config.yaml
num_hidden_layers: 17
hidden_size: 224
num_attention_heads: 4
num_key_value_heads: 4
head_dim: 64
intermediate_size: 896
vocab_size: 1477
hidden_act: "tanh_gelu"
norm: "layernorm"
norm_place: "pre"
norm_eps: 1e-05
positions: "rope"
rope_theta: 10000.0
rope_fraction: 0.5
qk_norm: false
attn_scale: 0.125
bias: "none"
tie_word_embeddings: false
parallel_block: true
init: "normal"
init_std_qkv: 0.0253
init_std_o: 0.00434
init_std_up: 0.0253
init_std_down: 0.00434
init_out_by_depth: true
optimizer: "adamw"
learning_rate: 0.00211
beta1: 0.9
beta2: 0.98
weight_decay: 0.17
lr_head: 0.00844
max_grad_norm: 1.0
warmup_steps: 232
schedule: "wsd"
decay_fraction: 0.58
decay_shape: "linear"
final_lr_fraction: 0.05
batch_tokens: 65536
max_seq_len: 256
doc_mask: true
train_tokens: 208600000
max_steps: 3183
dataset: "wikipedia_en"
MLP neurons of a small language model. Each row is named by its layer, matrix (up: input weights) and neuron, and shows model dimensions 128-223. Each number is 128 + 32 x the weight over its row's rms, rounded and kept within 0 to 255.
Before each neuron's rows, "fires in" lists the words (lower case) most often at its 100 highest values on Wikipedia text that the model never trained on. A number after a token or word is its count.

fires in: "at" 31, "went" 10, "attended" 6, "sent" 5
L9.up388 [ 92 118 128 148 175 139 126 114 181 179  38 108 113  43 158 162 100  91 101 176  94 151 150 125 150 146  86 117 127 169 125 195 114 149 130 154 126 136 140 142 126 109 127 180 163 146 125 106 122 135 149  98  80 119 176  98 187 193  82 126  98 138  76 145 136 126 117 135 151 145 133 154 130 133 133 164 105 182 142  84 136 131 168 156 128 130 170 184 121  94  74 165 112 152  91 119]

fires in: "can" 23, "you" 10, "may" 9, "i" 8
L7.up345 [121 131 232 142 142 109 142 149 118 157 182 165 146 121 171 145 184  76  74 132 131 120 109 136 143 143  89 121 158 144 131 143  97 150  95 109 140  91 131 121 103  87 137 148 101 149  88 125 139  93 119 139  99 150 151 121 134 128 150 135 136 115  66 161 199 164 186 128 179 126 163 125 129 148  65  94 131  75  96 120 105 176 132 151 111 130 122 115 112 165 178 129  78 114 140  93]

fires in: "s" 30, "the" 26, "of" 12, "for" 6
L12.up396 [  0 112 162 176  77 117 134  64 134 151 139  39 124 141 113 148 104 162 103 111  73 121 127 164  86 145  97  91 100  92 118 139 141 102 137 171 142 151 149 119 106  65 144 169 159 141  98 139 132 102 129 131 105 137 148 147 140 128 174 118 132 145 163  98 146 156 139 101 144 147 109 141 133 162 131 125 153  99 126 141  71 148  96 131 139 138 158 129 148 132 157 103 120 136 148 109]

fires in: "first" 19, "well" 17, "dehradun" 10, "portrayed" 8, "san" 5
L6.up65 [135  91  73  82 114 115 120  78 120 155 139  75 148 132  89 134 135  83 135 107 191 155  92  95  84 128  98 115 121 130 162  90 132 179 143 112 120 101  55 139  78 147 166 137 119 151 146 112 122  99 136 161 104 146 149 164 156 122 139 141 156 102 111 198 157 103 135  76 123  92 140  81 136 143  73 167 171 108 131 107 174 138 151 129 139 140 127 114 103  77 149  73 114 183 101 166]

fires in: "award" 33, "awards" 13, "actress" 12, "actor" 4
L9.up885 [192 153 120 139 105 110 104 114 146 134 116  91 110 147 113 116 112 129 103 135 121  96 125 135 170 168 104  75 120 111 115 184 123 134 119 144 102 135 143 109  56 135 145 167 143 164 104 130 181  88 122 166 118 122 104 128 170 166 130 130 162 140 112 131 107 141 167  71 132 129 127 135 175 156 109 132 108  90 126 131 144 137  87 151 136 225 158 143 115 172 120 131 116  95 117 102]

fires in: "not" 32, "los" 7, "noted" 6, "first" 6, "composer" 6, "notes" 4
L8.up362 [148 152 105 138 103 109 156  99 143 126 149  62 133 134 115 114 121 167 121 155 147 146 154 102  86 170 111 115 106 102  57 122 129 116 123 119  80 177 138 149 128 117  52 129 100  97 134 102  43 165 190 214 169 106 116 121 162 128 149 180 132 125 125  78  74 142 155 120 158 126 151 154 149 124 136  88 119 174  94 162  83  80 120 148 104 132 171 104 144  82  81 145 133 115 164 137]

fires in: "of" 20, "local" 10, "christian" 6, "european" 6, "municipality" 4, "squadron" 4
L4.up733 [116 168 150 127 167 114  77 105 114 139 106  95 121  84  73 134 138 129 103 128 105 104 128 126 133 131 165  97  92 168  94 119 166 125 149 146  58 117 125 133  58 147  72 103 146 131  84  58  92 120  25 147 117 143 107 149 122 136 137  88 110 162 125 167 143 106 148 170 114  67 115 123 135 149  47 121  91 166 166 119 158 122 109  87 156 132  92 114 118 108 206 129  78 177 112 122]

fires in: "received" 29, "returned" 9, "studied" 5, "directed" 4, "alliance" 4
L4.up714 [107 116 195 129  83 138  60 167 151 165 123 133 134 107 114 110 181  71 161  73  49 119 133 191 118 118 136 189 115 162 108 131 154 164  82 127 114 105 154  97 101  92 134 134 162  88 154 131 154 147 121 126 110  98 151 195 128 176 147 168 154 120  66 174 151 129  84  83 137 139 109  97 137 142 162 127 148  85 121  85 136 140 127 134 117 122 105 157 170 124 162 135  98 142 167 123]

fires in: "more" 29, "most" 20, "very" 10, "despite" 6, "less" 4
L7.up839 [115 154 104 155  89 110 135 159 113  73 104 129 115 119 142 185 143 104  84 160 113  97 141  96  29 122 150 136 120 117 119 153 183 145 148  92 137 169 133  97  32  83  90  91 124 163 123 136 125  87 140 140  98 105 139 181 142 166 118 120 125 178 130 142  88 170 134 149 103 155  86 135 143 194 158 117 136  70 118 199 127 153 125 129 102 101 163 102 174 167 100 121 105 128  63  53]

fires in: "her" 44, "role" 18, "medal" 15, "their" 5
L6.up527 [ 82 142 129 158 132 160 151 134 175 132 109 129 107 104  88 133 107 115 194  97 122 186 130 134 124 163 125 151  81 148 143 151  80 116  95 133 120  91 134 111  82 121 140 114 152 111 134  79 147 123 133 104 131 132 113 139  99 122 157 140 150 134 107 137 151 172 100 123 202 146 160  66 162 122 142 133 136 109 152  98 119 125 131 177  95 161  99 119 115  56 168 159  74 149 145 122]

fires in: "and" 51, "early" 5, "integrative" 4, "still" 4
L2.up565 [106 132 129  86 114  58 100 205 242 109  98 125 116 134 118 134 121 133 186 165 127 141  87 170 126 114 156  98 129 151 121 139 167 145 139 105 127 127 140  93 129 108 142 130 149  93 159 110  54 119 114 106 184 140 157 150 188 122 131 127  82 143 128 131 154 106 157 103 163 141  71 151 136 168 109 117  97 111 124 103 193 195 144 146 143 103 128 156 197 136 117 170 123 120 105 130]

fires in: "october" 21, "november" 18, "april" 14, "may" 7, "june" 6
L4.up562 [ 70 160 138 123 139 133 115  97 179 120  63 138 108  91  71 164 192 151 183 110  89  27 145  96 141 110 108 165 134 172 106 152 103 140 176 120 137 144 129 119 182  96 110 137 138  87  97 117 147  96 122 111  97 108 154 111 161 155 120 131 141 142 129 151 119 151 165  91 187 130 136 143 178  94 115 157 102 143 121 157 132 198 167 156 120  98  97 133 152 123 107 157  97 159  99 134]

fires in: "later" 17, "within" 14, "released" 8, "stadium" 6, "hours" 5
L5.up431 [117 115 187 142 127  45 139 186 132 124 139  87 131 115 113 165 149  92 136 160 120 142 115 115 118 150  88 122 126 126 138 154 135 125 133 102 126 109 140  54 178 115  60 107 152 133  69 140 136 136 123 126 128  84  82  74 155 150 107 122 172 101 161  85 113 154 140 105 155 146 119 131 134 138 121 171 255 153 122 156  22 136 116  97 151 116  92  74 102  71 133 122 116 209 100  41]

fires in: "an" 31, "business" 10, "any" 6, "left" 4
L9.up866 [118 160 159 119 131 103 118 118 173  69 140 127 125 158 141 175 123  49 210 199 119 116 128  90 157 182 112 112 137 118 122 132 135 104 156 106 101 130 119 129 105 126 124 186 116 114 113 148 143 134 112 109 135  77  73 131 158 159  94 138 115 127  86 172 127 166 136 134 127  88 121  95 143 124 167 104 118 131  49 119 132 131 137 155  79 169 160 153  84 122 127 138  93 130 120 100]

fires in: "born" 15, "career" 11, "mathrm" 10, "said" 9, "mathbf" 8, "birth" 7
L5.up794 [ 92 152 179  67  58 158 105 111 118  95 120 111 170 108 113 124 160 135  94 162 134  69 166 121  95 164 119 134  61 138 139 176 140 144  99  78 116 167 211 151 105  86 119 146 145  66 143  84 198 118  84 158 108  92 142  98  99 137 124 154 118 120 103 210 140 133 168  60 140  39 170 124 146 144 120 106 117 159 112 136 206 123 139 168 124 179 100 142 161 162 116 121 143 137  74  94]

fires in: "born" 12, "she" 9, "country" 9, "city" 8, "they" 6, "university" 6
L6.up593 [131 145  92 155 103 118 163 106 116 124 138 179 118 152 125 179 145 101 125  76 109  96 163 117 105 103 152  84 155  88  73 210 107 114  64 106 122 152 151 158 153 114 147 100 108 132  68  77 163 142 181 158 135  95 175 114 150 110 116 106 146 133  64 138 192 110 179  72 174 144 160 106 165 113 133 124 147 123 144 116 126 126  82 173 122 148 115 112 194 122 110 205  94 107  86 131]

fires in: "role" 18, "women" 12, "chief" 6, "wife" 6, "race" 6, "2025" 5
L9.up699 [ 71 129 131 105 102  90 152 174 113 115 175 117  80  21 136 137 110 140  93 119 172  99 136 123  78 111 128 120 146 189 155 120 122 139 124 110 124  85 109 122  98 125 149 150 182  90  95 118 132 103 108  97  82 105 111 124 107 139 115 136 129 151 116 138  93 171 121 119 208  78 108 144 154 118  93 147 140 201  97  88 105 149 153 150  97 139 102 100 116 173  84 118 137 152 156 159]

fires in: "following" 14, "battle" 11, "next" 8, "top" 8, "same" 6, "website" 6
L9.up50 [ 76 123 157 140 151 130 140 101 150 134  79 158 138  59 112 153 135 127 132 107 108 124 166 130 135 114  85 100 126 171 121 151 119 175 134 114 136 150 191  98 135 129  87 142 180  77 143 158 127 132 116 133 168  85 190 118 156 120  87 131 118 145  88 171 112 146 166 181 153 127 139 192 124 152 119 141 163 143 124 125  62 128 148 131  72 117 181 133 118 100  86 139 112 151 124 118]

fires in: "but" 30, "daughter" 15, "because" 7, "though" 4, "soccer" 4
L2.up7 [ 91 178 161 123 137 114 169 225 150  73  63 123 157  93 110 173 139 143 141 137 136 122  87 119  83  73 111 125 110 104 132 130 118 108  32 101 143 123 189 116 148 101  66 137 114 134 138  94 154 123  99 169 182  84 119  96  97 108 143 135 153 139 143 136  90  96 157  59 164 177 116 147 189 154 141 148 127 126 117 136 139 188 128 145 135 184  72 186 150 152  71 120 106 174 135 104]